Part of a small language model's weights: rotary positions.
MLP neurons of a small language model. Each row is named by its layer, matrix (gate and up: input weights) and neuron, and shows model dimensions 213-425. Each number is 500 + 50 x the weight over its row's rms, rounded and kept within 0 to 999. Numbers have three digits each. A neuron's up and down rows have the sign that makes its largest values positive.
A block is one neuron, or neurons of one layer that tend to fire together. After each block is what it responds to, as a language model described it from the Wikipedia text at the highest values.

L7.gate261:375575541573512497529487463507496542511450518485469475417468514517567548448501460507499436506505528398520530472497508539528403508515500540594476551526451537481478485515503510508524557577537470550551532524542496391488464456491467602571503485544477485600530450491536497520503553495526483513554530557510461514543467532460441409570543430388485524516434496426501506453593508468521497570493439484553445524376595437489555478455475516644525520494374451495410493424475493549612495434522437437436426444519456390431482491430541452428434541485516588535505558503513421479449459589477459570509597533459494537510502517501411413455481579539502541494487468
L7.up261:424452453414585522448604501461499448468516602456557468566394484506499515465481453530509513537536549493547493561476421437586455422563510419582492453595425508579379519439587492517464566476570473561421550493446481398449530523501441476484511430598510568543497477551493494493488413458522514556544537529451433586366573464508499542557512447458465563484460468462431519510495541464489429408545567526532515574466574461536530532483481521522529490421491439496552455506551536413433512525470383518501477443539429516538502480581543572415481498452451442460503496448450418513399559525444535518510497596526450522531440518477414489544503475494561501481487552
L7.gate689:471567492551489543526612525443483538565475449524459501505492586403490485450571485485491421423527574485453608523510504485559518586557604451478452578551417463415520588560437489516453481455522522480548603383499484490474463532516479441538518555476466504566481519455506505463511481573523466467517484548432498497470451428519543530529603502425441495459431491525552526532540491504488512571537449628465534476524537557555537488525426490451468619573483469531490453590503471488552510473569515469539446456509478481414454422505448451467515519521499542494531426543469499536494502513568515513457453522494439540469473539593466401491592470618473534488466487
L7.up689:471554502488588433525562418432544542549407495486500427450541492556549582443432499512467528434476559523487574459490513498499529483565521542464533593608479453480509426526465413501566452543518407505504521469485519433472453516519505525470509594611543537521483539451432528578576504555447487480549533547466442453548552530498574596514540488496464517420553445554543484500554494523555426605509445541549391479498504542477522506511423492533531665506512551612528464489463483458475429520430624460491422549495624485441470557566447429492467512541506505602421474458474499499437415517463486531416401401452565513514472580486527498431466515504537581408510470
L7.gate734:434539578478479435455559586478366494498469466507464544475555485553552598518467458522495547568518552592507454494494476438520505499507479441465483541539582453491566344490452564416547449446427469558530503503476442443489521493433602544531542397471471444501483478504568547534532561496455525526569477482512514440602553571464405472549486586506519492548385470541506414591520549504464458510558562510537488519507500558535492534618542470367546455492470482524449503479596501459506468487453515464497442501518485508399447516481506642533435494594450475532501582472584438594490504357448434529496489418515510481387449547512502440495524521588517541513508464
L7.up734:455515578458480450519530510345387501561476449574529514480521451557487569538468502618472568496520469550475473416534474422397472468514482448528533568515487423444593417536534566473590470497465531533495476493495479435440507464474541558474600432485445509469533417491595600546507480524509475511602443489489417503614487506419421455603503497506522465499479524464526443573561466515462533513511497446510481542508544612515519606532580518385511457518528503539473518482602391549518458527419458497512444496457403505459439526524418628518459587551491520504491591449498460559516536391505465525494510429507454512416427545510481431457460492552543586476508480
L7.gate981:527532566540482594467501558573592550469613495465517455438538503448478571468482462446478480459546542570542557483501436492506498540521477470509483528547504597506509474405525486551477453578527530448549554493483449504538457520472588484450451505538512563500491511552595383566540491483483468516563578451528481436608499516464512443515528448395492411529373536434474515372443444540413489601450487510535512512446547454451575497446436480503572480460535547521562561497598514450521466457486424508493429475434465583500495558488481447637513476499551508477407477516490431541495487600411549507543374444532542428509437468567418519508467585500562478552503413
L7.up981:433510514526502526553494532561520524408509483443510513536375493453554394520407469416449515485378519492468453456474469512488592414534417471486550470525505556521541496416468526507474477516454539535474600477510428440530529525441603539564468475481548511527506465602492494549504450472511424435528457442543567521521454516505417487500567607520493520529432558541500459471384473566469508516493478432443485511486538513515528465502505473454537536481550492451563589475549554505452436571497563481535449515450510378449503490491515495432529566535536558502542500510485489519440483551381556416535439590570481449480527581467567579562459577489596470500432448
L7.gate1000:474533529460489452432363476449525451455596507538564493440562491410587565535512540481615533504491506551485532527442466524499536492545496468525487502477492518529521543539553478505489453571473427505483519442560548412470528544491525522471500475457473538495447567557483536528465471500438473473561507581447503467506576480461552486535549594466545508536470497425512476512509529500535503543519433473570435489517532411567424566575524461440597502514447449520540560503537432456504501498497573496551452467547499469420431414494514578415416567550538397493552458510491575577456534551594481483520467584507482523574407546499484493597498464535411604420457561
L7.up1000:459439583472557487499461530513516498507410485440476513476510452541485584604520584593498425516591530419426458495502537609524559502577547504512496435536501554488504524569502433441474528481448461617594452444405441386569504528432498516545523517523535492498426419484571511495509516515528471430581487526542506562519450467462508562544524482453468559500414580513480590556530511549499553458458463579540610522449534428576524498567491483489451457530485502384442533549532546503506471485537450447348476536546511422506498547514419500560505514573536489467570459514454425540482424451527516482498372448460456442457512543468475512550510519435415604548526436
L7.gate1121:427464494460497520458555462576491447429473483528518562583505414490524480448427544509520549494520444486560500551480502524492449564512564510557535557560435504534530499508429555532569491561440616518518558494488552505513486487472544494425528529484526530438429456575499554508445554538409478478560495470499515571421494473499415503493447516591569522455582531533570405503550525551391404488533535525459462523521429465505507436517580471442499583435501482522525466489435565521543536506410539483636473488571502470550415588520570483527553513528525483495533519589561538491473556533557434451475471534592529466498443478504470500432506438494481480496430537
L7.up1121:532554457499533529571477465571494585430495513536542520418461481562544498507553519594447471529560536562574560479491556482441498543342521422552569485525457519434515500496449448486463582495493555600487596494473531535483485525511456444500511465566464636484487465495426420519418531531530638555483494467483580464451523551472567439463487470460521523580476488613456569367509523525462575501488504471477501481526489431640554517491498494438534456467417562454432517397491519443603600477478526474469476518558477488506522492413368460609523522517412420517521433467461415511496467494502600537562505499489460418481533481492513582459460397404442452641463463
L7.gate1449:502532475527532470569429540535489499524467484473523481489559523521437545531345479432418481533439471513443441511563509519418458515432495523514583463515429527508441505524517543520468481438564484506404501545530444512521480569534478479413549376479515516505511479477552511628484544498551347471505454537490461442533519540457532491543514467480557470397557553535440500413552505544512570435511438513435445533490581579481579489464534573546547495582486452497505461482449520601582426592419426466551591507413430596363436463566489444504477606417438474543435532508537486435586523419516494419479573540514422447540471532528563535575455532499542530563589500
L7.up1449:518386451471540456573440538499495506598433535483504526515492418484475411519500560502475496531449517503392498476436530512434389506518521492579595516583525537525533531564466600554490534560492462588407485477446477492446482474396537563540497573515538491488525520393569502541573459494509480516432488539514467441575546559506497535536460553415562487531564524576499422411487481563536432506509449555436387512418532495475528477486462499605509469504521474461453431439454453505536505571531546497521459454641508436488544546484535545467507514579481487435505556526478486518607488475517602549477588506508478499502477477539571548478458505551505527423546540
L7.gate1578:472502482509534440506484497496487428443514507435492527576455520498482495441329565519472457473439479468517550408474473582404485479511617495573499557600552475536510531533478569458394401486528474541375616458498551505527558457515485464409525506470420399518463503452473547534504443506531512472580567512544533484535508629450527484562506446523510501607538444546422491511525472562455517530429457514506491489536492425556537414483533557488588505516526454501507551455544541439551540436516536483482499535500555475515582532472464490460443548592582503461508438433607562573463501397516508589500427507553523449548509473478532451541464620427517529484433493
L7.up1578:508530457504515474487472464427453480455478488438541489516396438395509543470445472507437498446486529360495546518478362479518439432497557507532471495485447509448451474530550516509511388536438510476525518609504574520536541416533541596495482455488523487545487476522553549518583446471514518572566573542440481521491406493440580446423545470574588469539467512532548491492528537505512602403518406526556518584533517467546520485502537504517515520426561493437528543477501475466503457353509540463502523476570521445502512505455439474490540430509593528463600523533593585565497434404480482476493559524514515452537441470556502527629533476450484489566549512
Mostly "of" right after an abstract or plural noun (introduction of, shortage of, eruptions of), plus some word-start pieces like M or T.

L7.gate82:534481416424502444510472478516532550542482521493447506466433447548463507549539481547515501541516467486546411506448532567521410477474524546525469526450519448432448502521499494514452534447503480524489483572522498523596522507522477594457556557469507550612504454461536530499509479425446485536544560542494453498504558532476562449480509448467523464530567500512497586469539546585479502471584533491522455489493527571521492493480509598433541528505446407557440480530340547535431390541452500441473494460491529463542429496511436472533519539518570530566586461527528438488441481517534525458517512625533512487483550468544487464521459516363427455625457523
L7.up82:435490443473487488413471501527500510495488499494397489512438403549518534463556578558557582532534459533458459560406531538486465458521500484452415524549492431440528414576500532514476580466486527483495513673584468468514495470472418447439519564521477546526422453543546494519472428549438519552607473477533486436513665511555499509465641581515531458481521476529482473502521605513552460513572513493592459523520492481610529419503484519499510457553550449506532494528419586410424608523481471480417521526502573483521468462450402609582467555431556508594450445529450447494505505478525523494459507558475501535494520502598603474491457515448485467565390441
L7.gate193:479374477507511509535450502572531471540513554453541545381403433445487521541485459515487510472459509516478482589489576528490508482446467516509492373582503512506475491519550485551524541477561491509488565511451458452499480391574500517478481502600525474595460524417410464575514471492559469501543428520498558473499545584480559493507470444535506466519465439457466435540453503543491550470444519443542427468434509532528451421542599468485474481475440427542577464457475463591537530505527438467513521514510513380528537422516466503519392546402467467547386453478424550482567585541521576458611514484556431503527516443448487538494569465458543495531509432
L7.up193:579406555454521508580528561537518532463482468454461559456525394467529462540431443446496567447441425457456442576518475491561485456457516620584375511475540515523516540468595572542517567600494479531532492540517462506544456568489416503458557561608530476531477479448451509513618463382489462560499501510441521481559551608470525537469508520491481498405537428538537546517484538439485493488585575484597415497492529528502421463534508434453505512538487481534494438540432482542578563542491521531498477555498469476500438516438468516480505548523428502579463517522501552505398540470542559455534489550444551446535492579480482560576531559451453551452519547
L7.gate204:524468473471467480488457451496534503466544469470498408571501393556456485491476550504487514482487416468569447518506441459602482492486473377461426392444578500480518487440499541472520561518622542437490539492466488578506495494569498508500563537433562436549583452540463583619510574432428464501505495537545437448432487507539499530495419442534500532552533554364544453457400605476450561536593519526469428492485445571535543500535525458457472490487484475495578489621512524542473497522472571504593486552341523497495472582512498453358479500593452454454456444571487522429488372494510501450539532474505570534447548590424526555511473493467453528565404497
L7.up204:460567498425488496446540489524520497540495467492494499552487502471530508432535470540442528477502428508506428501565528504505454433496451473528462425436527543605468481352438512471504555513540548409551536501571518517536441428529467504447387538491568373524520515551534544520460520385512451559591561538510448494525542479580562524490418506515536505543435473373555474527410542468496588482645500533473483460511441590550478451496493503484533481522390537536522485543461491520559398481484529639607527468436564470508461476463436530345518537555537457507513444513500549424538427544494485446576518449483527474544528499575546589539582611333417497457416534
L7.gate608:568501527516572533519523536465528513505512480412481518455526561524531523487539560514471468555469512517510356423454586475517467469523549471395549499481528556499444553505567573507469420469505466610502477552569513458483512513523529622579469503538456491470544408491479559520474589432456361576545566555466497468507539543520491464474503536497449480596501576511527411394437519480570515526514551528504506506496587510477490445502478488451465485538424453482441456467488527556476515529503488554416504383476570463688485419563467513497490539446512527366504459478522560518582459455505486517481486525511497507457488501428543417437483528541487541594518523
L7.up608:490501511605420542506539541539520468392500504448409554531523492402517515405549566439556526540442549523504510421505499492518539448468567383453471381519422461496541509469513511459395484421441514520471490552587485487520532524544467489542537499519524415521454488546519521365484418564529429536540474450519463521521550542548452580434552524436537497508573493419532436439571623482449536548479485554539508433522531546579459507544542457525546516496573410398408498530473520535510448538537401564476428580540569539574459530409430564548493518535431525434416472458565555477494446523460530511492436432431457564560499579481510420444561555471512514502497380
L7.gate633:551492366538472632493515495453485533428539463496488463569481485467549416422500536462476483487546470552530506475405547507508450511352453558423464483560448523518507434471522534611459470475434561399509458522477474437538560472511553447456546466542477508549495436386559441518433368481425508450587546546398526504541523480458568474559419494443504467529493543456505502486468474550495493571530502507477482529473514338506505467464457446490548474485519467514416417502382485570554417562496445450600494445426460537473485557479508485516558562551509477460488464517534431521499529462395511503490503477498551537468435491472486444500530449567518570501546484
L7.up633:558513545500520427495482477535452509503499534477487549511507430501501601539494435471476508496464468458548458518453479486476547665473539482558453530562467498461518551401540505455435505447578519521508489474534411506471518539473551432483520480526507577470559515555444455475441454496585467420454468473545516461507445515522502497515463424473546503495475509506500497587454665592474402543495507529542516532518443492497458469461467483492532471552482549464510423521515488504423470565499382548571460429512480548532449472508483539571525456369544495530551555535431522509498423523465463505518486534497548521499438622511500552543516514483539463460402492
L7.gate1015:466451478460560444536464462510426585473551473489433461528466516476511610385470412531501545551495537471475509548402469551501465534420554433494474527447511519527375495551502513540527489445446492512589441528521588506384478530359569560535561520625467501504473543487532493485477456573521485470552521464488541608424540529607485486558441393603470531617459399559474556564497457500520508516496483535397436486433471535478385522435555461546491527511468463572465482548523498543506446483439467487540486469504492496524503493535485510570615454509477508488486497527479524536433453546439440464456479560444421482538525373467461449554392429476459454494556593
L7.up1015:465462471491490531524523459382622525435586529454486576492469404487544462507541601516494541531486588510433560408516501554563409526475508486437557433423460570478444531514563562491541534554386527447460556487449545508522491442457516556476421541570420491510472446460556408505455470607508437409539526542495500453437541487571510532490609509507512522459558428482518494537468463459462588562504587528391461454539511543475416510530541467547421438549497635438376440421497465548518469462506449545553438521543578457471483503478490537510482532534518502410495577520563479486464441582392591461472490531472476546545482460397409591461497412529472455485472564
L7.gate1139:519385447467498473500415466444616471540466468494526399435573492515571547517520509569505425448553543514504501434487499534504395522503588531430523438534535481477455473552607479513567448511501466546518463472499480391606529458564561585567494496619563577456402329395439552445370458489450470544442517552411484556631394425560538461494496542503499454434517595483528496459535546579517534512444526475519424467546592467539484494504515505557495498539450409491480487444425521453532534533420534505488445424503506512472555443491493400462486487512491510493435457521532488466466471510446498436593489584530579494472498463544537442506558584516503514561498539
L7.up1139:549455455436518436502474544547568447573572455532437411513373507576603485557482504496497388503482452410397529482548471541441497557492559471544513446505566598424481454566472443591494448605471461570488473477520512507509474503569507599641548567511553482505524529493526408545573476509520564495469465526417538570609519497507512533552365461515492572539493530536588571473448445536547461542363451544602464551438527465530468541513489571602481536531476482617460458474509432536474596460519472471499505416513468533424570464525486449473549536488471564414474478432452489438523476488521566451516463417495507462521477483502451469445461521502558590453511628
L7.gate1478:532494428542621527488463454537480456486460488444514481451534470532481448465442536430463482632553465403491477416448607529507401466486482424573497526523570464477416508402530505520508480507463535486482451465591581465548479489454481502440491436517462633462553523536485487606486539492500482478561452478437460516472553513587608512489542509529548494479521537538500429446465459486550499542537498523499532526546469527393592572507497501505523465588412523517540465476405434518545573520476521561537560446505445487526475489517566572453485564465518437549546559454568536457496539454534494486548487673462525482548484502510452520436431537542539490482515564
L7.up1478:465398483593457474511496520526462440512510521565460402538556496495489477473440497460470522637524471499464479480410505580569453505554514576427475470587415380507498536520519471505600528493485455506474511443521574577544446484569435515476475504517496482490491571562542494510556453428582488502421541394494501453472547437547609457405529492537523526411565507398519569563490555534522571495559442491452422503551502592544521513482607506536521523561477560515480590560478423450545496500515542463564474514435431422430529476502534585510473542529514530588592503406483468469440522544461450480556530603530513540506499516435464439516559545486517532420417424
Conjunctions and prepositions (and, of, for, in, on) linking words inside multiword institution, award, or title names, e.g. Securities and Exchange, Society for.